config.toml
positions = "rope"
attn_scale = 0.0884
tie_word_embeddings = false
beta1 = 0.9
lr_head = 0.00707
doc_mask = false
MLP neurons of a small language model. Each row is named by its layer, matrix (down: output weights) and neuron, and shows model dimensions 512-767. Each number is 500 + 25 x the weight over its row's rms, rounded and kept within 0 to 999. Numbers have three digits each. A neuron's up and down rows have the sign that makes its largest values positive.
A block is one neuron, or neurons of one layer that tend to fire together. After each block is what it responds to, as a language model described it from the Wikipedia text at the highest values.

L2.down185:527479489498489511517494476496495492477440465509520513469516517489515519501476503519480496469497520487518494486473497502498486508445459510514481531533489489516442499485528513528483484508491482504457522489502520515502516489506491509506505497508509517472460473519517506557522507528490502490507501527505492514503452505488502517525500509488498508480494339481521478447493505517465493508499502515518475516432505501477474471507509508503506476480509538483511529488636491475523496510475466500483483503494494487504508466472512531486501483482478540489473502501529483467501485483507496464517483486507501494511502522493505527549512509502534507513494478499507489502498492490497506478503468510533512518499485482500483459502464505496514503484509483477481500488501502512507490520519538
L2.down455:520515545509531573464494458470507487517500463479467499514423480518458482489508467503488542486498484513456508471517514504528461480466497493471512471461490494474502506488463483478543573527518491510498501486523545500504540464488442527534490494478503474463456454535502481513523488494468484454509514496501493531457480475547508513541527506515512498548514482487497549488505475516482479487484481492509510489501520499551515467475521468514470480490516517498520508495501443528488502519531537493519435498493504518462500508531497488495536538522493498519533465516487494510492482442506511539535472501475467516501496499521507477534486535492508530486465498520540490518547529539519501510486457491531491514499514495477511518482505491503533505462547529503512453512456490471496510500515490
L2.down965:526495500530547510537504474517510492455472505508506522533473496454496509535541457514509512493457529491480489503483488520485549515469518508501497474494462511497497502490494513504520492505521492484516537474497535528526498482489459487503513465518488498461549479503478487472526510450497512458495478508538498520512459491507514475536517496480497514506472509476513524489538507493503515477509487518508528542441481524523463492512536473467533476514516478474484516505549497504487482496455463520538491506509486489508466516541486487457530500492498509490507486533516483493490461499509489523520501541488495496527420473463531483465473518447494519508527477490503550555472489558463536483536461483492454511488511497508545507519488478433488521506516497517513490492509495504503489498487538
L2.down996:499473503504477522476520474484473510509474473468511534524556530537508517503481487468488543464505473497494490497475444494450502519508487516495534487475468474449478446483522497500488490433509515505535480506494509507520510507487479480469481460487491462462489547488470488521478501554490491483506479510477440520506471487501481500564541471493516503493495535479465480537512551485513408473516469545470546548492461468496544498518455488500497503506507488516507505525552513509463483507484476496506510536496508496487488472518516488486467511532538553494503508517536511505502498493475515574503520460451439480518512451502485535499487483495503496538503509503467534509507583514506530516508428491502510494480528490479467534496469545492527502513469468548479510525503482477549499554499534
L2.down1172:505483477505517543475495509511521492515521573511481517450475458500474482498514512486468510431441506526475522521496489546532561485510527495501479535485490505498486491513504483470519452485484548533530480499501511433487476507535547498494523520514478479522526493489524467483525490511523462521530517486536448513532489475500513496517490526468472487471482492510493503488525516508468500499494535519474462549500520504479525542539495490467497517582465495517510496496474509477468518504533523512509499530510492452523450532549480493471537503482518481513485496520497529501486547498531469519491499550479503504456411490461495519521443546482493488537481526455494479452528511553542502538479505480521444486512491516470467522535456495477489498503487515489521510527525491498506495473532510
L2.down1499:518522489498487488449501551513529500495519483512528499534518498527510479490513450511478498488510455440501488507477506488499499478500510537509505518512568494488462544496492522511487507489502499510530493473500503534511526481491502511532503486495491514531491496532465551485518529504513470516489515551506505488519494490469463498508482499512503512452538528514506552511510512546466449462508527464471490492508539458463515504534494551499493438538483505521514499482512530529507483529524501544513527506505532492475514528525509464431515460499504517493516489504438476494537495482530530477529488499542461565471494474478480546473487477506535498513499516538513478416516476448494520515511489494512515470478517496522485519499492531458511490445495527482462491496478478505482460478510497
L2.down1531:522522516523535522514495485497494516538529470479532531498478530557460521465525474474498461488475466476514481540485459503522492533489468517484456512490516562488477551492509493475525547515510526511512515472495478489507485500445471524525505468502506472532496515547491515530517499468484485488506546506501476494500514452549484504530500536496517494520494510546500533521519515504514448456524536482496528456523537471466493505505499524505536487506496517535494520479518483526494525546499497494481507538480517490493492503503480451530496500434549508518491529502468484518493515502509511509537515511477471518495537548466491531569520507505489553502530490494494487498480511517507435513458485513504493515498482533483509532490523485508534475499515509546532505486500513530514532452491492
L2.down1745:495507446448524476483484504515543556518506486481525533485538505494473507479522513530502475514492484501493479497496535497555481476498463512528473508501545510487510493513525512461465494484498540503486505496495462492477515515508520482484480533494483488481517487488454481517503479471492478478521504523486480480508434538491468459517503528513483530504510466518502511490461510540505514489512444496518507545498529466465462536494505524504514540498480533542508500473524510483516533507521519512516524526498533463504510469494494502482522510489533504502485488526487533480528485513503508490470492554526488540526531532495468485497523512516509473522496471467501488470504488472524507457485515489484502528490487533518497503530494496506510486497473513507558500507476476505515512450531550
Word starts in markup

L4.down77:499516535500489479488470492521471515472450530517484518452521491507455549518508489469509495516510490509492518494504480459537499505479458478525476486499508548459529493498504532470520504526482521486532471480496495517522478493499477492489528471485475543442483523554495477530503527508516494533522537519490494496507518485518495492491508519498543514527481478511496450560473527496496489550500519523487558512450460472521512490490515482518457466519521474482462502500494510472505511526433531445451502489495484481469504436498490466502506466456524519498500507487479460509498443535507523507493527577519529469530492524513494501476489527487502493519485511506494470474459538513482524494526511452476494537514458511517507499501500492489516516481528466516488508513482492539488490481491483
L4.down437:501487451499479475487477510468491532471511498536498509509485508483506522496515511531481496492511518513523545513506499508508520511508505474518453525427485491486510497488493459511490533484550536467489463539459470493542473509502482455525465516484524498547463494468485505536519556470480515523471482490518511475499457497469530527511529531532495494535515530478473486475543464517495494441475531485509533520513483502495513456574469510475505503464488546503524465485552519500526480522445496479491453463483502474533504468463498444443493534521519548498490497499508455502548502473546517488481457536504488461541441496533485506479504501500512476494507531502506513532465494504498469513513512500496528486482525458514470527517545519483468532492535494521491513461511497499499552503525475
L4.down840:540509473498489478454492496518520493538506524464545540491498508494510529502502539514485493478490501472429461473509513543476489523488526523483489512486470504517461515491504511483479502522455527486469477510483536480511521509487518463526521515498511501447530480548509535477500485490532469517487491479508486540557482492492426463478519501526495541488527486519489465502503471482482438492493524511547511500496510523490499503498487483487523486505488506502519496499555436508542515490492480551537476509499488519503526509498533447491478536512497483529541492534506486468480569469515508475493519547495509502533508527509483467496505488493496489486478503469511492508461508498526482530520511461507518472492509511472449541478488516523471465513460501489506537470498480509459493504502480
L4.down1517:516504500463496496463499465509486499510484480499471505513476504478492498475534451495507544536480511496527483485521483507435507510498453500532500487455484457462468494452483471548490523493540493600527465542453502475493495509507560490479523519499507495445486515514516480489470585548469468498554538477490536519529542521497527509493481517489487518525516510465516471480517487505509465489536532470544453527452533523517481430521515472514485489503480516468514464520538491538541452528479533463503539508476477535492542511506498478490540549509546497514527493523514496510522496489529481525458505488453501501513472488475506516530515489515456516544519511469529522487472500457502507514519519478502523517511517511479483481481558488533521457516497533492508497464510494506513463478508495
Second piece after B

L3.down965:488546534485524481513519578531494476543547498497525499446530481550497500533472545485500484500488531462481508469533504488506517486516510502474496490509529490514488514497524494498497538494487521508514510479478530486506512503512468522480521469515483510488466469483544496496485537484485502494522510550535502521523479468490496482488509489461472494460524530521486521468514546507468506469500498524498485546490453501533516516496553518491513483464545443502507515505465538465546499472511532541479514523502507457486495523533553469506513500508518480510516546520464544460521503524517531527488450487506545509484540483506464530499479474541473485498511473496478547488539484490520467492518493504499494484517482451445483469476474496479523488463498520513502505538457551497473539495523515
L3.down1172:544530511475465509524504536535420504535521486494525540525499530478504534515511511468466503527484517484466526518500519515516522479494501472477518534515527465521458478499506497513511491541492475523518515503514445469553489472477528491543494490486485484514510515496520519565506480483508493512492530473518509537479459465494507495509491512509509461507503501543527452481522481534507546514462471513486545535475496504496488560508511491478530482490476483505483479481504495533456446497456511535452519465515520492497529501564477476472489509472515468517484506467526422502499498556468519498503545470496513506482537519522493491503492491463489512500487494447508496488513479516492455489504512518519453481530508550507504485487515507479490507517510511511519528477487478506520554461495507
Word-initial "d" piece

L2.down338:469490491499493503507478512476459534476464475483475511492519542508472500543501522459534499482488471511528496508503487475511464500512529549477518494509518470517538479517510510524560496557506522534522497478526454489474466490534509509469487501482514504435526503483493508515482503437536471501506490481507471529514514480490470542536486487504497474505443534491484492451514469528525537508497463514511472537519499447494530475472496492486548508504475483497478515524427489506417494467490501527477506474509501512499482519475467495504415511498512504504498505496498492511545477554502468514496537504479506501495491474487515475581473553474468514500532541546461549530545532508495512498440546519513469491472481508473493562486501487533530531455480489548480498511528496512461518517504499
L2.down347:484485524453488481499517523511537529466500503456495479493525518525493514493472465557467494505534497548533519468469491467546489461579476491520550508434499504508499505572434484494448491468482525528474504487507527479539491499479563518528516503475505484502498517530545489522479468520508524491502517461511522531507497477530507499525491522491529519467488495509489488505493488526520511533496472510531454535487510518493498497515461445504469502455514495559479459496522544487474456458510506543527514502518489498474507468476519501477466455533485511474484485482544502480510528492508441530492492505478516485470516497476520522493510520475475479553489525505489495474486500487494491518507519489483491514530534531488486490489507467507486482509514499518512453491513455553480533494515464
L2.down386:469470516476491521476478526463495509450521467484491511504529518464442472476494513464502480483545487476485519527480452502481530549488498467479507465500521483528512478491520501465523492487505489535489503524505429500500481500519484531517455534473491489539493515483462548516523482453510538515537497458491523531516544509459499487471495498490454456487476538551484503519490503494536500499478450511429516486567504513504504482488478467532515514520479483499484515507445534507524490507507496505458464506527504532528519519530432504497436514486516503513470514497470483561491477528512452520502503443498459474479492508469474481511453493479463479501499512515520515519494489486524476479468431502541511449532485485486477480515472497459522522538469482460462515545502465504428514514448538
L2.down737:533470433506485474522502529520517469479525494494490488496525550518465509505487486459520443512499473487525495520490484499502496509545517511465476514482516497511487503486493532498493539551492518511484473467516522499491510427470545508468505515489512536460550490511506467535492567481517506519525465461505473521525477471464493534511497493467497473440495474520497523464533496494498535524472520529513502512464547477500496483462507492483499490485508546505499479508481467525460468507494515520499508488490495474533515482465489485510477529508500532467502513491472507493464533525495495503510562530501519520509492498539529461535532525503529497468493495499503507508497522496545478474490520535478485471497584455511484524533503510526498469504545512500477508521508526501507505508480503
L2.down1077:488509472481488555497479525494484513508506447516490463520474510487472459498484493509504493515482521509504495503494516474527509512498498493472498479477468475519479513471517480514529506494517536534508513527492502479499508460493510480502487464491526458477475483481496466494493490483509526519523504464491465535486483455492491442522518491507529486517502472530475543496513514477483489513462536522511504502459495475510487464461522477501521503515538505489507475502511511511539497476498537526534524530484488421497497509517497529492490519491510520506488530530498455511470454520542499478516507531498474490490480509460486502532531509488515466483517522485488531504526461484494505475468447533475512533511553463469488505513477501521488505556500470530537533550535524486444459479469486
L2.down1534:525492523440470521486505520473519510478535446494463517476519535481467479484463495516519464500466481535555534498498483496519489473535516488508491510533495492496483482523490485490449533519484513529484530539494538501473507482458468512489501506528512542476493481486532523491447470491480473454493475474555551535534536504491516491509491465497492458472452506483477489485551484485458536490463501478515520497485477514495555475475506503494531513504467492489514493485499479502522486527509515472513524489488520534483529509454475493423471522514528485471521474505468447501485500496516496528485510478520532516507492463502518501495480526469496531490516494515484523503469506510486497472465522530522516503491569483511473515531474505486473476507471534487490510528547484494496468515491513
L2.down1929:516491487500477447476513472521484485463491491492525523484460507511510495524529477494497532474530457502480497517490495502521431481516496492475466486525526514528559491520474487473494459483516505496435530523541460455479476534505489484479493466459525487512485471496480488530475521503498500517485507515456527508450526487493495551528495457457484502494473492478518476487532508510494582492519477464472486501478481516461496495549519479521520482464478499488497524523428489467475496495492483475509469473512472507498496501470487453472491499509547477508462444468475461526513500533505522473470538528481483507498439509496477503527487494522452536513507533509499546501527514524516488511463485520498463472514466483497494497454504522501519518529470487484452475535516517487451475503513500
L2.down1999:489456493517471499530511473463476554489527483522472455485529480460468531477449508494534521481534511490529519486550514495497494491497538519519472496471486454510529482502512469531496457530494495473530511541468465543513508506493487521475501514497534526464471518536558514528512493460502521520476470512473540495501516478450464478455513524513524513443469486451489517488513476543478490519476546512553489505506451497501462483499471515462524475554507512536506501521472534482485520503526476491545529508500517515525515504530436519510516491500445439539510507513539431513517518531482536503517526499494531494502501431495520496511489496491516526507531510509519513465467543450516465511470507509501520515513477485513503511518498499486514512490448546507508520497490486515484531543509461
Second piece after capital

L4.down58:533478500484522491489488496480504518545466497486475509485450506511508494534485499495517497504493496523470534516479510479491506494489534550485489499493510483509534549522522520500527491484466513482475506533506503512510522508546438500488505438518520485494479541511512533500511481465526551532501513502521501474535523489495506519512490475494549470529511489534529546508473510504453439507536476505489491512501497497476503506499472513493506450472463485494516448476447471475516534484527491495507512468496443514507533544531476540469503515524468469519492475475513527484470509494508461499500526484474489470548526461511483554511518473479502489545521484505542506508471484417498509474489497466490475462564524471500472503494483482498477531493528484467523504470505494494517503435488522
L4.down73:470518505480546477481507525490508508502498467498511521500549504516488503481532490484507512484509518499473496477551484454530558485506496531532499468510487495525524529495514540456503491456528503491497502478526472502497464495523494492537535511530528480488451480518507523468537485521485507502539527455544502499437479483532463531467475485495498447519493541537514491554535520530507467502466500491488557521450482457522525499459511469507477483478506477511539539516487497548485503502474453502450478534551477478535534496496535504472498484520511472497459494485496515488524491511470532508507515473491475481468462510555522514496470496514481442535517524502485479483525491580509481491501479537491456451460497464489518537503489460526500513442522491447513479523489492484480463529504530
L4.down522:496476497537480493537483501475497504463503468513492503536499535521470476501506513491498483522485483494490514495523499580533491502496521486502547534454471501474484510529494485530520458466503527473486495509531478534523532529513481503470486499528511456503491495493512507508544461444478470495495572478507434510495476455474508465512492512495496510460481500502480520511542482498512482460524504508475510493500469474467496527481515426486506535486508527516554513518476462497531512514480516487537483523496450473519490464497482516471516522482443428469492487524457514488446510485519481513492518474504498536505480510491529529507466495452474479508502507490528535505483438523499535480499554474467491485559466478544513464448514503521506483465484512536531465494526539490487466496494489
L4.down1109:520493535523503520510513472504513492500456501501520517515529511538480529487491520489534457512476491496546480523499474529490529512417532493477486483490471480466477546483508435498504494551476515524544453551523534469526511492473525515473515515484507448516497499497504484472505491475545515482518452453488535522464532459477517473456482494470507519473492485495464483447502506487470489503489484476522519495497530539464481452509492500497504533486502536487470496558518469507528538493512490504512513553516453484520514489473495516449509508489511486465466507523523532514466503500543552490497479484477479523498478510500520549475508532452474494495490527497452482531491498487512510489481469509482488509474521443507509509483519494489499495501514503511478483498548492481514568487505517
Word-initial letter fragments

L3.down1009:548473480501515516502495482502539535458482511527546538510481510528462500503522523520518492502500501546452485497521521519532551539458508502480521490491482485489503505514517538514517516545515469492502493486526497451520494509518506495475492488486469483484530548502512494525496465523513493516450515526470507514488503506468488498554498530463505512520526510464478486515484508533499511458467515498500464500495458477525472503498488496505526540492473482536520490530485536506482457519470492517450514491528485530524507483481485451511506546479490480474531506504480453477513523515485485537528526463541539488479494525479498456544515525494460487456472519490515488515490506484510478540489524490492524492484507493524465511528512472483510523512467500573461484518569533500524495491480488
L3.down1797:511473514495503534511548536458474500480503511479449524492506466499483443502499534521523484484538495470466511493502525533524537487490485495532479457503503484448510532435514505520491537477503512560476509520508497470531485482503490509503507493484495519521500500500495489534514532494506535496523508489546489508468481453467538490506510550452531460509500501559500458501519543475501474448516489527529516480501506496474507494516472490477529482495517555518494507515487502474509480525492497512476490526505529488508509528485481498523515492495496482491567548494497484462480509530518449469509519473458482515468522463461479469522503525503554504508503441512490485488498446493552488532487511493491506477492521516482482513464508449476522449495493504515477492489530514497482465480495500
Second word-piece fragments

L3.down13:509522543480515519528485495531507476481477488523509491474512502483478508484526501478545474439479536511502492485529477497482474451495505456505500475496462493492498472535461521476469500447525518496497475473515524527494533523506469477505528501481542463534497491515534505510477511480433494465492494480477455502499514521466463482487501484546529491490509539490488482521503496512487484489464499477475491501450523493464492434499530524529498529486501490479472471515503516526484498517522502519496507522459513531497465528512518463505458521502458536486476448494520496533498490500530505545472499500510517488509497503473552479514515472488528509500474527514515525528521540443521491513530511467459478480506478490563485532522517492513453512499484528527526445522519487537547527490530502
L3.down288:462499527474474503546461488517510481476477482520477491520458524512505468493530515471497510543520490484471522504501507492504497474519487503526477505506459451548499460529484532507489503501519518519498495487565473526517517491507513477519483485502509485524478506495509511462486546432528504511503497513535506513545527492486494479531547506470516509493515518507500527483491533474465520506528494487481501531502517514522464445491521502517519488470500483486472544469513506474514516532508490528512495519479499521510488520484512510508596527499451506507536436496447472515502498515492454554460525497483501569488440520499481472501477517497506463548457531520452500530494530498449504498543461534493453502516531492548497491529492511509492542503516511496468504533494513510476557524510510
Early word-piece continuations

L2.down127:477493512450480487528435500530473410511485449523492505508502508475519467529470547470508504505509514470517512522516478516510492504504506483583521512515496511477528523499480439468496500471473486493497524495517508518464480526542533501531448509476485518470510473511550442560535481531519542508525464479484474512532509556533496491515451506458493557503508501488537478464497459499487546502485522496500461514469491447514507518536468539518513505527476541495453458458551487492499529486523500500501469504484481510477475532512504522428538475489517511493490487504511509494510526544523521459474500509497532506451486504489529529540495507493487506486501496482518512467472481511482506408499492496465511530469495538550460526517480502463445488478497501473485484538478518493518524465504533
L2.down157:489515535494518510515496488505522493461494453465470492505479532505506542534478510533510515530514488510487482514492493512481485491528479500512497469478498540498494474496560515489555520504558516486492484503523465522497481500499488505504461444544534490464493467460510507471543474502543505522474497520498499536480469463504496566500534459503497485500478481545509453508471467495507509514483503458504481523515507516495502502508507495517525487460519503517514455511499492470506485549526478532483478528494528469506491549499521506526498487538493525478496505522457516515500497494498536501491503494518554493508483487558515518510450540498467500534527523553427525488472495484496466517433500490463469509505537444484570515480460496473510528512487487487516473468509526495512499482498494
L2.down326:523501483459488511539468506514508484457413504483450470504472536551471491486559535470484483518516522472523497499527492474483477477493515525499485496536505461462478466515470509524489487486479482546526497504512464439508502515490505533500496504499523466465506520498489517481507516480519493502515532521542523466472515468484530465512487475483512469432497473491507507509462502458479460517502500494493496535418486463504514480490546495473520507507455510481538514554529535491569494532470484501500486475507504515508447475515488538497536501498484509495503494494509525487536530496535533501511473521501506480509499448500505520505502473506528554483488472517521517485486526475491445466485492498483484519477507500514515507485509477510497498469498527479498500458511540475490536497440507
L2.down451:516482486513519545476477539495470438493491496498495520495552506487487464549496570534494513502505525522523462498497511461528521476537499509550508467540476523516520508428536514511489474512480496494480535501523527482483552553570512449557519511468528525511520496508509473492558493535534489536450481461490504507485531550519478514515456522424519480491480522468529497490488513493439506494532543537509522554480495471497487484543516477474485502504490452496521494513486519496522510526518526517497506547531514502511488539485509540499568526505519505504498521517510518492511500561499472478463511500533487462478510519483516475496500524493506464471493496503501487493449484529526499512412483494497514532518500498525510489500475482517458474519521513526509510502468506511468530512471490
L2.down821:465489516508505493492479521482550495498491505528565534438539493500482488503494464498518544480526517481484482496503535466489500486479534483527506477503481494489528478486489534502505510515480453516504499533519481472468425500532511486490490510502516480542501500501482474501486491540494453482532461477514493481512482518557502522490500507525485525510481493498512532491483462520520509464497473515508519480522526491525491531472533505520504522489515525539474529505444498516460521503519465507501492510485442471509484504487497496548471494510528499513512507503505481512504521521471490563496493490522463529472549546499498531530502494514511507526511465493521454481535538516493457513436527503525505471480495504502492531521494456501507497532493519506497534524493433467511517475520476
L2.down826:508499478477501516498495469482517473514549458506514526488523541502493470471524513439502479504494504514524520501459484507480491523513549473540512484534490509430515534473494508513510485536482505500527507449487498523472537516507482488508468523473507514445503440495524493532524504541470490494557494497502517491515486489438460547500452478516448477492501470504520528516510485466466475492498511517532455515508489470470509517474508513531492485530520537525504565512550500504506497511501477473496541484511489453512483516491504502512498552529481521508499509528538489507488490514499462498488500548525538505487467453471514487524470495535497490489525440555492517505519514473448502454468440490484468457531481551526513522522487503438509484542488496486503535513479507459513548518481509
L2.down1071:514512485493474509499487467462449468518476487523444496491494470519494517504531503510532510469504491480524514484547491510497508482517488502508451482451520495494541504477507487491523490493495497512508500503513494505485487528550544513495507484476514545454522520504532475489466504477510461490564479518440480493484488498542484540521509484491491574514517528470512470507443470530480491536500483514514504486465512459442485521528485506512520543538525521498448505499499491458440493461484493511501496502503499471517475474499525514488499459457497497510480478464532498510545477516567487491482498500535472485512482488516506499520476494537539520489481543516463511473548518526514547476503513490485483509504473510504454523497534506510555484457500472503518515463485502508512480521504460
L2.down1505:511471505511513479530510495502436500514455451511457487496484514483498505503514501508486496501494481480490497432481497488503444504454443506468481490525516480484518489521510505496507482540478535532530492526510514476537525440511489511499542437491521511497482525559485500509511498442519482475448511534480458553498527486492536492536547482518497559500470494505481493459534465545520559513537513493541496510491490523501475472519533537439524462488472492495454495544423518513475525487477541523504475517525452500488495484461466520474488511510520526490529441503531469508503462483515506487486486523499485508459501494508506467534526495491485460439510583482471483478516523545516490478493483514488525524487483470508474519480506512502483515516486539545464457476517515529493487522465501
Mid-word name fragments

L4.down733:500497498529532583533535479539485534477505470529513482477486509530462490433506505469501511513550473497454535492518506512491483488500480464522490506498485534493508536459456462504514447482496460508479502478484454494476475528503475509482480508450522492497520527493521487516526500504487486522503521478466524540519476517501546518481551495487523459449554546516520506545463554471477453501508561487490524509509492517539508509498521514485511495521486503530540490535519527510478447510466490494498505525483509474514526464485527477536526477494505524505484496471443496514541523553499480528493507475489475504520526488517489474488514514502463513470514538503566494521526543488527446459450524528538556475472505535472493480520478508519538512476470492496514510496547477521496522484489508
L4.down980:512430531452488454481533502516513489515475522488542481503499490490485481498503531467517529528490511540501504462513550487480496467521509489482508499524459471486511462475511460505522509442501491488482483528496491498497536492498449496520504564502528516518464520482523487487457493494487497503445502476497531526456494497507518474451498492486486512497491521466573488486485471491499497528489489488489503491531497513494489551496518533543525518464475499500502478526427512522520493495524522516503512500503505538523494461500485488530528502513484509514494484502545506516461491526518484482499491498469503541477505548467509548534528487518529494484491531506539478495523518543513476476501511470544533418530505500467467492490520539533541529532477498479467460500504505446499469499507482
L4.down1780:480501476507478514512506459475475487525576495501469486515493499519510512534491458474490497491483495493517527476501463493503533520505482498505469505487466535498490458521507484542457486501498509529466500497458490502525492476542496498516538520532503492504463496477524527469494503474482501532563489485505458498530522542481490483472517445533521494506501506499502527500501516491480407507495472532496453494524490493516468503484476435513477476466488485506504515444510520503532467532447501514514569501480500497437506483478511460482493501533517472544513515484497444507548494567473511467507528490480502520502471481526493477497518475499517505553523485501516516520525512508519517499498492474495479522498502458502501496470481496508506458533481481486479477456486481461516531532496506
L4.down1990:518493487516518514494493469500532547524514489462547552489477537516526510482499516462521497537457523489476496510514460469502544536510522521469497472521531447499530510497484513504521453490448480500506539464495460478469445516546539486481474488486488534535496495502492496506499494526487518497562519462531412469518545500476509503486553486537440483457488467490501519500535504482502510493474506518498455522453494497522471479464509456471501526500453496504487460474458515485523578467497505482538496522492478470547487506519488491506496514503540477514447518518497496500480525482479464492475515477495500514509526513524490496506478538495516521505502533497512476506504524483492501509461506523481549509490520478541467485509533481485503470484499452485518526534508461473501539494527512
Piece after initial B